config.yaml
num_hidden_layers: 12
hidden_size: 512
num_attention_heads: 3
num_key_value_heads: 3
head_dim: 128
intermediate_size: 2048
vocab_size: 50257
hidden_act: "tanh_gelu"
norm: "layernorm"
norm_place: "pre"
norm_eps: 1e-05
positions: "learned"
qk_norm: false
attn_scale: 0.0884
bias: "all"
tie_word_embeddings: true
parallel_block: false
init: "normal"
init_std_qkv: 0.0182
init_std_o: 0.00372
init_std_up: 0.0182
init_std_down: 0.00372
optimizer: "muon_variant"
learning_rate: 0.00497
lr_mult_up: 0.914
beta1: 0.95
lr_head: 0.00882
warmup_steps: 200
schedule: "wsd"
decay_fraction: 0.646
decay_shape: "linear"
final_lr_fraction: 0.0
batch_tokens: 131072
max_seq_len: 512
doc_mask: true
train_tokens: 1343000000
max_steps: 10247
dataset: "wikipedia_en"
MLP neurons of a small language model. Each row is named by its layer, matrix (up: input weights) and neuron, and shows model dimensions 405-500. Each number is 500 + 50 x the weight over its row's rms, rounded and kept within 0 to 999. Numbers have three digits each.
A block is one neuron, or neurons of one layer that tend to fire together. After each block is what it responds to, as a language model described it from the Wikipedia text at the highest values.

L9.up283:545562575494556583520504607484464474398495484426435597507504498488522503526453481558393473481622579550500512555445462542511534477578531427569527462511574500503509474578495637614519567431490511527514491559509466560472561516502511410526503542503393504571433460512482532501485480422507528447
L9.up361:551546521528409445609482567467390424537525552422509462508575533559477619555584482575476424569536429438513565520452457542513488537465541443563554469505465517544497591447459494498466554511423440492536459502515479433504501419464531535450535513454483453519521470448466548538507575536520505510
L9.up395:378426502537429494524418519493518497443444546563496543571487539515442458560533479520442552624531441530505528490449590504485535522455427463502474480557533468485480559433528435415547537580484448424480507539502593621497496419557508515537471509570543428576495529554457497425508522636521552544
L9.up521:553469545504466405575527510418490580508559648554522488513557510508530531539469564503518435461406537495518523461480471459421480549514536480545429580531516434552504520536502508497436551466524541535436505550502492513434441494480582515538504437527510528584534555519556531531509568498535608442
L9.up585:551587533497511472512596460459510545533455508483541476490553522470474538566518511543546458586457543416542490437546387550473522612418480485560410536478482467513555510612454543460497541490428572564486420546466514435423442484518464492415478511470618451509502434465575533594518446587431464482
L9.up696:581507527485426419566465488492565401490447606525614518519549501499439608518529550485462575509539426515389491560400526538460422454509538498570524496541583511547559529521544537477448423440527467520493569612389503556505558548537522448373489503518530508484452454549485546518453558472458559461
L9.up758:564568548493439462513487460537533566560450518452647509594533488510505511463455542454505519577460571536540499474562406533546464472477511435579521455528436490470571514563369499468478515464530535471557476463463552659498493590479458493445534475538445486542501462463470470521540489521497483485
L9.up801:497456451517437522573524478519482477415509550522473533508493612533501538475498551426474501626544537460487466490455487494563526502477477537458489537502562562473513553436520449478494516441523443523479465551471476547457486450492489477543515408558552498535483484462484524499406678416470466551
L9.up897:460544422567478505496513506528471414559565466348390513550514547510513483454539495491465475458419549508433455516456513403476453559580421546582531540397546527450467522528501390494451538502539527393444533461475538574530539563489464394523439532568535522531492379579458504570423465528632453514
L9.up1018:489515528549532439506512501468511510539305467501549440616531510552512433530546503454576520645542485579536499413568439516474559531504506520549555496582491525590563553549463471525527434509501560513489435566508483479518582441486510428453452595517529506467521538506457572482513510573572574464
L9.up1131:547480452513498521520533502423469487520457522410511495475573548553465463500505482462501452430517564571506506475476460582391595499516552472603566487524452432570497560404377506514502594461439633544479505537498417441446492453447488499468427563579471481418506472447510532487484489520520499468
L9.up1359:604554552489441451530542447466544420481479462541533514552485500460493531569429476463504474563491528487575389459542518474466533541605541551430392389522518557520549488527453460499518470512574450552472404533518502463480482489523520486478539506470539508549510527492567386537457635534568509478
L9.up1637:527470508489513444554525404477458469527479464465487527592591490463433518554547429548493504539469528491482454464446510464382517525567424440496585538449474490460497622480474503514453545498532455508470421474503552582455586527424486472524514543497496466572498538582538620511474523571446482465
L9.up1818:603484458518570552579472516503476485480412549493464453483536507523427572525532461436440556526457474546456427507545465599422466425540545500546484591554534508493519535488506459470499527558577568509597526500615564466465537523563520482461388508485495539499401387443469475589370403543499476420
L9.up1918:493532530443500411551514670502480482540513584486562552541536515525487452447548501509420509484465457525460498443486494501349487591461552494564519489441546502532598503612466541562559541508527567528446493561400550579498547524549543438409491502531465404424480513515466504539513489499501448465
L9.up1944:616598583596431466606499531496488541597603560453485437526547522556410475504531577468487533567463385527288444515511558434517566438484457514611572497489539498525515549518477592509429436509511545476467408568488550472552559472563514486449521441553600430559430404485424514498503492506492529501
Description: Predictable sequence numbers

L2.up981:485492526535507522523529536539508460482486523571525466548448473404356534584536472501553425510456493462474542480540446457470459489545560410539496484529517435506460490468482610514459509532434580433502485508476593396522452573495557581535549514424436510529565529488493485498411511463481492486
L2.up1005:422563502466434534510516494508508520470518534595525571578580486559554583504465512546489599495530521564475444465546481462584525498469481599505516553484534444454452487426503548497469462410562479486506473488483513556474565537517444501601608586516518561475565533475406503588485523436560410560
L2.up1245:408544404457500490492460563491431508570493496535485521538457523514567495570433389508467600615547483503444542474451558545513468485527549535498467519503549478576460548448529556455409541437442530489498512515598559484481562510466421460470437536520502450511488496488428464399547471473553467580
L2.up1950:484501513452514569493533488518466524499501548553493407560496522474599611492523539530399484463474448521530531490545567513562557572564446497520428438532518516567491427478469522542564428508412557494470496453507469433419512460462536454419619398456538554484496525525488578517493494523404523536
Description: Mid-word name fragments

L3.up117:546531567428530473471466419545478562512509527482461516545510541534484498577502518508446527482436483505491535549616472454452526487435411421565494490406571560418405469436549531478487510430554579495461481403491506586556468479535546476373493512570462519516711459548484577477497488548547416600
Description: Table row-start cells

L3.up231:448535488449555550486557492449372479442487578455552523471528504492603528474486450539457511549488491402463443503495523457480578475473481505535376441576510437505433450542481467453515424441533526511489538518446599562428494504418485546513518481462489571506559512453594483438483499530483556546
Description: Year digits and "As of"

L2.up266:436551604462539504563527556450495405429542534585477568488581499448389439520505555524482583518569538472433499465454452486390464403502556474540489528491502439350451472522501445522437512490508466534518448507431569466546552517555498470453537488499482444588606483507512509546543432494483353495
L2.up1309:431529397445433500497634573558515513517457621470543604457556496481571570454535468532501533445517616505483529528556546492558482448506424476495440441499498476434458514479449426549492525515458442493466512497394625478524468627525551582508478425611487522434535433454550504518469536459464438578
L2.up1383:433559535426477401459511549526424557444477529495499623500484549533426542565458532579495453469500456470542460444530444479521535453499485403558462547514535623463483589506448526582455555491475493462496546538484543524531426530458511441558523465480459503487512587532542431437600499500434361498
L2.up1446:445621532437554453554498483488388448483521464425485511565510540453461587553494425509523418560464474482516440491471608489472454445408528486479507465439502492554476516510449484452522561459564519520519505521516566467500448536527554466539457539520538490528609554435450625473546453522605417434
Description: Title-initial capitalized words

L3.up580:459531473555531519561530486523503559468537436458457575583538483492543407506546486536536521403421454555486487526546490523460498474542601501494474507461508446456451392527426515489495388481496503471499524379393522524483594535443660478451550566500481509596534462492504454665487469482482414537
Description: Word-initial fragment of names

L2.up367:468611503423487486493499496486482546495437549572434470552478491425451443576484508654475560516528466555496450612468547496490539541569517496509603468419363503511433436372540470441525529496491449478512620491454545517494435589451457457492482517444507509496472499514504516498549434564563393530
L2.up368:458585478449554588473405511390409515494570477539509529510586528451504479501450469469474474499479401443522566511607511547432568577489592442467525422439480553500549524559421461480431392467406482515474509588518506468528554605519469451542481381434425504380451492409470458502432584484591477627
L2.up873:472559515551524478465543509542488417455572468504569430416508517428546472497545582499536477518507453502517457544545501457481514546511445461567526448518525502416461467551526453474605499490569538583517554451459532446516472601491522485586492499504463489492490411520497547594533541460523546518
L2.up1264:411315551496510510439569607424467423429558426595616485441463515568469456511451459452593541562584586511394525500501509531456512530535545460389479404528542454459529477521509440514512491506479593489482496641501596492530382542423538460430458447502519565442494507564478605571474555455535495503
Description: Colon introducing elaboration

L9.up96:457495612493518479538454508520558460469513500458554561469521581500530468487553605596482501497518506541433512432494438498454522427556438476508432483487520454564446524484521467448574515501446452540447534445436530484434529587448547411599505606551486493565597593408403435425450498483497482527
L9.up277:501494518450448529523446502405462533489483475502504573541609512511523537541498516595556423399484528555501560449560577514516466501559540526507490474460484509519540461499445516601533388458490460443431489485423515529526536512506472570502493484512522532603487526522506534601504553495450510442
L9.up372:488463546456514517555532476530496423597461554493616557547512470507428544573569485435404514496384517507495353445493509552606491529468472493512413487511486391443513457564445452489488425492491512486542470442462481476500517519525565497505566537499467437575558397559459421621555444559471465536
L9.up516:596484548457513489531505424570468402480533519474607453553436490506449444591419497558527471505410471531483503506520513509463654461481575421415427582490553534452529559454443528479511423514468520510491470475497554555509523482476444573577438473493494475572539449470495463576543418458498401488
L9.up568:608472532574496474485515495463492491550405566553480552440552435411519492539492455545448509549478498457575514480427434507521578527548495505504558605483531561510545516506484449465517423426430444507530464467482592400467427567560621483461543578463406489427462431450442538522465555576467461504
L9.up633:461565506538444417523506614555464493483550495452576521560545545530539499564565463541455497519430474603479479424393551458553440546470518531427517655421477534482552497516552455549462508574467487489498486518460532524459499499575563499504486458442487523573483467494430520520465436506522494429
L9.up687:441540477520574502547488391596460415446516517505555546409455545524531436556500562514445501584442596522514519435547450519418471531476395479474502465462525418494543551462487538519495525429500449436473554566440457444443497539501496419542483454489493560458467567441478514547415562538540498478
L9.up1049:477572542492402484507591426535512488405529474490474629555494579412512439596530477578559450604457556532546528396546470517509512495554574552541569558596497480469545544531481455485576483541521520494503420347523507451527440467566498449548466463519525577482527487414509579443567511545433467483
L9.up1351:523510530510468471491494484484478546488580501454552487500549542554442467457558622501566524393452466471542571428505361590535504491586470541446465453424494542521517477556506477583453484431537472492474467547428524552462430479487427530554492562472478424443475427458452514558504510478463455504
L9.up1458:553465549514462537437486506592458464428518466526485540411487430450525458590464481612422455601514421540458561562573474476445511508472512551511494533476459588478540563512425583470558415511520506518519558519522535445389447531458544487545541550481544528477532418428482495475604438440369384507
L9.up1496:547487602382495494524529536555501462560527489439566494520583569480415487610569523512553468482415512532500477464550526477512475482502498566457414582562442464421610467503492397479563539359413457571494501493521533486496462556470512463483504530497469524524429503489403473512450492492442409521
L9.up1567:436487551530501571529523552502561559475561504502492508483457519453494480592527448629513530440464591526438522416528427507480488489516441553422434400551404460537560497487477481434527455448480404451437477458493405484460507548496519558536467596447574491588480503430540455520396505556531474463
L9.up1638:488436563523485562535463506509480497499541500584518531527564569507534534509474654600551502501459546499492500491486478507465603465496509470475385424519443452408562448534512514545586396483463429503491514417489479470429499515482470481461541524539442549597450517469470453508467546572551519549
L9.up1645:458543523517406475553437460503530456581525399558562504621511523540459549552430570543560508482440509598463448543498502483544464505586546564463518543516444545415564460583484561558533447499445479464516580538507471415495534472444448504473530464474507512508570546512473557519502461510450481501
L9.up1845:519539489365588502524487511455462417569484508462496546419536497528516597526583569433402497543404541488440465524463577576517481409450513567529552520509517475575482509450466402505509482569503535472498454490451627565465483506497531515589545421438502525557533495543472506451464464518488540538
L9.up2002:567449574487511434464530504509473432469537470559513518525573514444521474580474572476399489481466483499403464364518462519429446494492436510569443531591477456424562526590495556488479477541442453513535505542384574515501508477482515514491553519419542549477441532519418444471447535578474504458
Description: List item title onset

L3.up352:565535468483528543454475497473442457396492473503539511513463481472557487445485605491392512518469409548399497584520545449473467545527485582427474452466553426378520509494521496405456380436473600544472435489542482448556473550505466515571469442561589460505425504383511555541517516430446503475
Description: Partitive of after quantities

L9.up70:527415549504459530562523413468535407525507550500577501520579575454530522479483456499530440557554477539523544515518463504486425403548556516483453550528487490484451466564465500507525608562582478441495472359502498498440453491493475475518499552446574478550462460494575521549529466435518503501
L9.up544:467555463424396559475534485394469542490428497425629558483457525405458420503586488515501473576426471336485529594444469506417538572583480492539471382524540542460474516420530461483463487507436543477545442495488537499474496567401432529400466499394476525488536521576573474541526543587551575555
L9.up548:611489578540445485500461536466431479517471587482470541545520526477434349473505492492427466458593369530434440443547447522516454537564390609522460608538410527578471394503417525524523480527497482506511505427484500462476557515506451530487588509491531433467549474454510587467546507612443504608
L9.up597:502452522464495452521512506475458521528488522430531583558539533558512489538528502471459536526523517481514419429447458476551519462478458568470443497501469516504499537513461464439438410533582438511423484558476502500517452566545515501457577406419541446390548497427567574513519450565475478475
L9.up637:518532516447419499588439465555452551530564565474557468387536533471531504429493611559529478530398488559561469552391556506462476642532544571474506526612469437586524420533536508437632496373545458516389497492470548589401495524543430484527513465459528501407494416509491472536482446569418470556
L9.up774:522550606555511496503497502415539492459362547520423604501561514549515553494438526495411497509490436480450511456523442498467517556524583516558484546538471460519509500503497495488484567444565530497515390503492424502360451546569492453521519475406588509483617478511510446446392458528495438525
L9.up965:463476498534461498531517563461462449454592542470507518467493486459494497521596504473477456568388497450451440485455571445498598468597509503517400383557497543454466484481538550500510447524530483492571493536478495481455489402550522522517447450503460462457548517423566516517592523462466528507
L9.up1095:458556500511525507511526522489491509488555434452531455553488434506543479507482609504511507424431510457465459472508403481498641445422503595570472413537535400512510415553486470482492543417559464478483427557418552500488526561574492509548477524344409435494522460557397454579539556535509481404
L9.up1112:516514535544507595546612562588432482462544491454549542480547528524470458483538499396489519543513478420489521460523420467555462575430482469567525469581533527551464524417513564513524526515418497516387500597571479517516454550485496503448512514584489514490523437530411433536541584537559461531
L9.up1158:499580488484494475431575508510463468495478493514434466523547414555490484473582417531507536508494494468496528474499472391454553551522496447451413493496463440412406441507457436507440579519460538585521452549472529593485450445444427454552434580510494530515486557447546513433463533451519499487
L9.up1169:479560506570469474523451562522534568475429539455585494516495576500442430486411495521514541564414505511430558491491576522558573497441497451588525486450520389561494460503479597488595487493511609533407490529513566404572431465566501575553577454534421523467541568407577528535545431454522469526
L9.up1276:434454488541603501478475485428538518413499419432536568445528594484497524449527669493488520512520426451456466483476478395463523565539500481494546511452441435502472466436515460481478421450534470474459489458506462424475416465426469500387520554459503563552554505445594448440491465533514565480
L9.up1315:533502520570478620544589482525443565478496597517575490403563493600558540513431540478432499462546500484515520490578503529537610482530528532450482534471512481539457488475511603520484541549456512461473515570518466515524530516530569569454534556461530531431513600481539400523520408530538462600
L9.up1338:519510433485454435489514556462430578467575536518561567508484487515537508554535444427515442402487530436477453501475527536545548485364428510539466439491526445483544428471412499555582513479471550497398481531432569514474462445521521521467464513562496441427476440476510453514501494610483526551
L9.up1411:479592522410497481419475502447484480491484541517575496418491492560510535552507523531490472515514508486566490589589448461522444492464540539532544507494589500486513522593560453507501530519477515407498546467515582442471517502433472514463505457537545452547468500433485446472460492434473527521
L9.up1652:501522403533472477510556489529511460429515564445494489490537496470500442503548459530464536504428451443555381472460502483523435528545495508502585576489570541493543459465549512497498424459384537404610505537461477532434456497487516506510450511552521562471518541475497515461544573560500418573
Description: Year digit "0" in 2000s

L9.up240:570507481492475420478403511625501424533508531551429472491488460506615449494516583540547497494548520507479534525527499436538517543606500464461490526433496533466572427486489458394466536543647467514532507422504508432534485509517527430485423436414486499480487540454513535443410513496507500563
L9.up341:547448408558516523552482560448556558463396427469585444462427516492427508579551648542496464545487472457544566545479496457522495569501378497461499488578458489479461439502537478429492409546485503496459446497500535483457440337592519528500452493414470462469494517539581429534520537454502535511
L9.up391:554481555459581499557493462436630492479396527540463530510452563536541389558515422441459533401426533525478440501487498481482469478509425407582455514455564414566581558440512402406496521521534464468471541518502555430513395516558562531575532553501554508554530512472559461477514460547397553495
L9.up441:421599577538503545478522512502470519545509533549461450500427495478463528527494543454458503485543501467500507574551520472460473514420503540465586549494621574512413461629437538489520472521530498430482502566479417529495412509517525446504579441505552381530427520592483547445436514536572481394
L9.up896:433520569462515538491541356442429582602506481505492548577630541448545452450510620518534480523490611463537515396518490447404505476528523632590471501489553529432479522572506571508513548484498494508413520421477494506520525557470503366493533590427550488550529508461469537461520506501522499466
L9.up1133:511459469496548458527396543485505514512515395455533504442496525518608463507548558480437550572400483392614481600471586481475488480455438523482478562438554506405524564510490481466567561538561512380491419509526495373491585430499518511575479592505519513470380533489522491533503533391528429507
L9.up1161:473474521511542454497479473483449596574446479473560560469560554447447471530466545532448553482468621497589412511481503542468449445500477500479492556605650550522468477507509641557466575529519462534532535561577506473440459511502578477547552557476552548484478432520466515491455531502450470457
L9.up1280:478515539558466491491481471503538490493548557560533500512507516440502493554576536486549430560401492539446516468553523586526498525472550608551638554506541525429595467535576557466549391518538464520430508551588488464490498576513465589490493407512519435493474548507437481477527476410517527510
L9.up1305:490481533529472495482409455491600525447463492520435558463463532494359507589403532543479531515506548508445453597430492440451532535631479490435481505425521577491462575506450460486574482471546439435440514490556572513508486399534397521470548508509498496536426456463495525514463506483454478465
L9.up1309:453499581488522444513532609479610548470449488508498465486567468536548581499515504525507518529511501480479370541540439483513582476551452595480490590472478524546563556473486576517504455498520547561442437519624489448494591482568553428507521545586584441535413456467510498554525496390627446556
L9.up1344:441492503431517480544491553440487528526463546577595552490533491499479492540486454474401466591469452448555471501451470429580393449399475501459643500435524542439519544524521509489443503551532492449453487593517516483343531564533548473587515597564459600505437423380445512527437479466481484456
L9.up1378:454481456444536443523531497441493472499514443449439512524513507430450565528633541470439525508626429409466447583472421492508606458440460451481501533513541444480449509503619453497435422467567574476545521510499460416477503566571515519575483503502511556484496492514464526485534509553540505470
L9.up1430:547542480558405531461555455577469434559411450463446408522479474558481454567520413501522458463535579513480509540452520590540490509491494453516561497454451520540532536492541458483433427574444526541532535535377418548517544570491489568511522558456521514575564489460524561522544532524556444498
L9.up1575:375562459543491527432472498567522547521505487462493484618460559403464466445489546468474415417431558450509649468532408484510590476501508535444489481541572577503574467486487473492461537572545426564502550501585525508484500554569518444587589533477522340513488440446546453541391528463465526502
L9.up1607:456513507559547547556356428516435554500543496470610557518637508483488435425470575477509496500551530531510486543457429463431575469556504527465487502449459568415504474539501443499445461481583480504505515476540462520522484557429442481469528531405437535536453532511507517508451448453489537449
L9.up1827:435500449491496455553439547568564430571431451549518517508522475409458552583526502507419500556431447449441483530490584558548598544491469549564530476472518466525511537596441504500502425505515512512539491640493416395455487558503488463526503602461549423580508427503470526475477415436411488494
Description: Mid-number digit prediction

L9.up128:508444557543507522572500429390557445429516487529576466459467470478455507543478534494516523469576521537491405478524382537473429501489491508539446434476456488562505476438518533402553457511567454560538440543436463473459483490511497566424511539510435441515471620583481565517523489515505520476
L9.up247:457537487438502520489452553584506451518475577567577494547466446548566458542484561487507472465523611483455451507529519524460568528497513490503482445548480596486469494444454602466491535433463510491579483518494528421577432516525545500467501574559430465506536415489539516592441542467553486467
L9.up311:506434533552579511523484464478410435536570452609516526533551493472544493527502549418586485422387467528377442551513476483487547429483596459599508461506576463552460496510438530509437453461455537513476557461573514491495529487529437563534518461533495494479594497550571472556500485496524523490
L9.up746:522388512412594551560539481512508440475600506466523603490503534499548527600484511445554505454522565479504376476475537509499516532553481462461476499512410527497607519494412581650529413454513526545539509477432530456556476550507491425472431508472419575413548500460476484476572437500444431534
L9.up904:484562549463530525525524482469517355506471493453595593478512496522510463559578504539517345569567514481425517424578559524416495440545529424416494448524453578543473565478531487531523435498408540503451514546462492514569480489498456481504564570510472530448543524484440526484537544468560476527
L9.up905:489348532481465554493442564609521461468460501548537535622559466472512477554506514472478394472490503447566472508508438524494451529533548370558573512469554398495478443452425450483502498485544471506495448552432545510457471478545531585459474509524452476382468553501550502604414525618447517491
L9.up1330:536449513501616618510526502542536467537520528444632538512464535500520424464480524525462451457480514550432498505420461459452505540536538484517532468450439502386444403531577439520518492562396474493580472458530464433433484481475495497485467498517444460494483459451611443559511537423570549512
L9.up1392:477440502511598565441523450472441429557499536336529507469519484429506379580484400439574466431480554535413513558413473462469434544448506513524484518477488412480443486556562510416514454484463577545535515394428509525482504557537392453603434616512556548539493478524443553421463543477443445575
L9.up1442:518611606536415468472492493447470432517479408457557553542426490496401614503509481500435439521532486455527448398530427502548476559463596474541533474433491516602465519509534527527554490566435484559516488525444507565422449461548494425471479519448605457480468401480460528508413509404554429474
L9.up1451:443421501443562491489472448484476476471534561452613459517567580469519479472522467481508543608528487441464531518503480443445481462470429391537661412529556556415470441505476466450472430428454546578453519525478470541541559544584510484509528534490480472463439549524564511508476448429533523446
L9.up1540:524492443502610461448523499518507410485498412565463557532448498439520411521478512491496522465506425475516485538464577422460432472542460487532421414478472519528442549552480437553562482525534561548494506586459473508471550536460513476534544438485525449504555392470503463570472497577461543462
L9.up1648:478497448596542519463444526495473540533453464514504477470463485482615474533553583427530461563467483503477577546463615507501550538353575545495527433444456481501487446360466525480536510484527558532564495522479381537482455440530546505492483504562443538517442496551496576462468516446528546475
L9.up1739:548436531510474475540504516503538519564454615475478527500486558452455477519564533408465454467583463570474357426512544489447578449377461463454440491531518474534624473463469496454543471524473541492509458542554501391516471495430531523483538611495568457411475486523528572516430490522524500482
L9.up1829:548456508549493522445424565441490490481482416527552497501533475444474458578471480463572423535444435406538540414533598532500435433499512505492454563427511481476444533519534516515480503527480453465489586504486471453445478535475462558504534481534505449539553393543561536396486449499433455552
L9.up1964:547521451484519560497543552533455462481495599523487457508465493462553405463496441472582443517516474382456525491467518419448544577507483466409549511595495462385431513566453581582452575468513461431573456562548494511479497452464530491519464530536504525509530468469429477457530539519477456412
L9.up1994:569541431498492490584432512470476416485478467481505501554396516441496518497505455501465471516517457508471419463446592601556540558538503480510489482486446589496394466561471534499545510477452372483567477514558446521550498450558491443572468475522488472486567505503465428415411551446545520521
Description: Slot before personal names

L2.up893:498538489468461531444458474538509451488482519549443502506520489530466488531545440464519516569466515419462470458505512556510613531450473457429473482462610393531512543535440425451510472474467554403434507557463535575462511520370487464498466528457556510485549489604558449423578457535484449483
L2.up1049:484607571486497525461502436513415499485449596509495529508456493487469486465490576600481459397459463409556474461463535452465455451432564458511496505465501511567485427500448515502443510588461577379431531464444460560497511464495541501459431569442442569532515516577464509543502475430488513480
L2.up1120:420592532433495501476571483570510445434533496532513446486469463522454523437556550549426505509497459522506549557485596357555477506546441545537499477420549505534460503498472513465409496494525529534422499458509424502522423567444535499555516432449475547541487498559538473422518478472527483512
L2.up1555:609524569432462454502412531480458535500466459500527487538480505474443558516497494520537411500466533523498500563533455466494591499550457540581374489415527532535483519407621532571423533492585515607459543513516469509516514558401485390510424495476503482555511498578490501422446359505455592424
Description: Table row-start delimiters

L9.up89:522543522477407437518507488508525565465500569554549492577526538553517471525472469610512500556460528603465483540508468483572482471519518512523455588458505460492387553496451440502501461467492585558510484468404459506462478570511546656564416529547389535451460520486553554485439440534464601570
L9.up102:544426564551483427481514523520361478439474526539586561560499471487463543533555433519514450542540402561433534432510502486503507581433473538449590454451490525462536462484525533584595524521458544602474476569420527454518424531496573392555578500480471593493408630401554484507482560501426346483
L9.up110:482427508484585537470510548521480579469465527508510495396453434512436412561516504504472555530428499511438572543419478555533518549536432575438513499474510450576417518542446541587537419519508571551503534456501507434533543540478609407458504457633463448478554511561552437470474452447331405466
L9.up131:495431449576501508416566486480471504463607514536534523503526501397511513429390442430480449485438535393444566513445529477543483477464648430531443436434364484564478459522421487445435548491428523492516442529394434549530531451479487439449562368505527453460559497545563448536471466498499533515
L9.up197:480486534446533464476472592572511498435544553572454556492496421470492473467498483465512484547517476516524536440465478590490602528513514548489593550537521466597512484555485523480543440527592436519467430470404443501514517539566534483498534525499537510421491558488508529441412466498446461582
L9.up309:410492546449478524460565566438475477414523480533498370556512544559459483440486472545444444519551474418528472515459532442437496468476374489438492421443450572530401475463479545519468505557461447514541455534500554616552598469588548518501605466517506421495502430524509598434484487569468419504
L9.up331:595445505525581506479476589492485469422525433532511536581512545510519528524436461501541483457593527434533516417511574547466569550388505420486509475450564471462445512490539550475587472488493508471479580509492507435497408503469545513447568482516497482429372454503640456502425450504580563471
L9.up462:547460652532471423537468540479570503442581447501433552591525423504518473517505454543498540519420503533518607577476509572438536590566500541523553499418487499537467478532494514479482469561523490450414475400504549463451542516530436466498449538556482486536491530500565497530497493426454488447
L9.up872:452416541485477526422445442490461454482550564558516510550423536508399446569488460491519416585512539490515529505510586546410462565522447563430521482507537532535354446411529519464547472557532496656465510505471430471520566536508572492428561498570487501406543605445439491586477547488484473462
L9.up1182:455431583518506520495554495531524506398526537443528516563475493499520464445476504497460555496520531556563445474470409546397496525410531479460449493512418358494471440508576410527468565468454605479517584459496482520545474399528553496455556444380559504428477542549456646501473505463463537425
L9.up1195:465485533532429518431489540581477518428567465510473445584479534484577492480407412532539498540500468618506601470379528489452564577460505492505463609460484535570504447475498532508508471523575440609496484531468451512561526525441509467562563554466464530506489495543579490558594534585429343611
L9.up1234:486403518487451561455590615443543524497499532504466475528475512547479417540488380452567475483403440492554422460422532526393547499384473517463449493486563576514489437498487511443449541511479511648510535546495460482519427515442588503447502454456538565436475566494513475563583592503579446578
L9.up1265:498399498486503513596473470542516479523567501441481503532572428489549517494429532469573504580529584533535423472514559538447458520427469502406440456485527490387577405460438523466478492666458400567405429530478472581595434538494554471506417543527416415491525491561513505475526507587487561432
L9.up1631:475389523461510548510511493463606458447507504402547522450561615435446517548484558499527462544467534492482537446465530462530484521497539526504490506533548469598520414472511591421622503499488468500403523493483432537527497541492554422437535505433485502403431454547491472545456542520446538438
L9.up1680:515477445530463454511434581477474551517487430504479424583362549460530466510518498477509416511473493551516545449456547483514557544479509502489555523442337494488476462446475503510531427488528520468535587517505509440579494449598557477537516518526406452549497488563594437546403493442459370500
L9.up1698:466480594523451497473472599456530562469543562526463540430478445449544527521462451506542394560479492561520562445399449461456556580435525523456540510501604427520414440417466483500574441457462505590483473530569452493510429551535577499485597577557444546512429524545489508529539566517504402439
Description: Technical prose connectors

L2.up47:510360469546536509417570506516485419471516431498512507553448434444399469447504432523514602539500471466457466496485601480463471513428504571479439494517556440483484509501499538513502531469530536518577552583542548477494454482479614540536557515516562454524515482512539519552478506517487410519
L2.up280:474444418505572528496462545535500440526479515471515588560519526569482443554523475504582396532504540442444491506491505538391557407508547492529494496533400506494415541481548558520574498563504653470589495597511588493567431590506534526507548543486468489549447436544530439495453561557511388508
L2.up1010:554475546385513510504526475515545459476654417458514446590433524486404456466436524621535534430485482490493601580391516417464545550555436521460514536458538504536528469527523498576494481469590456474459539581452435550593462414451591412455568542541480482525479454563473615443420515495464552515
L2.up1696:460462468530426525422481456454504463410473502567486497526451502440492482453450572520512473518461584508570486584474483612434455523485437448438442546541523516441481495540463416482453473564512591533493632504574571495466456393490481450462617485401429537536433534485518528442502498366544475428
Description: Physical and technical nouns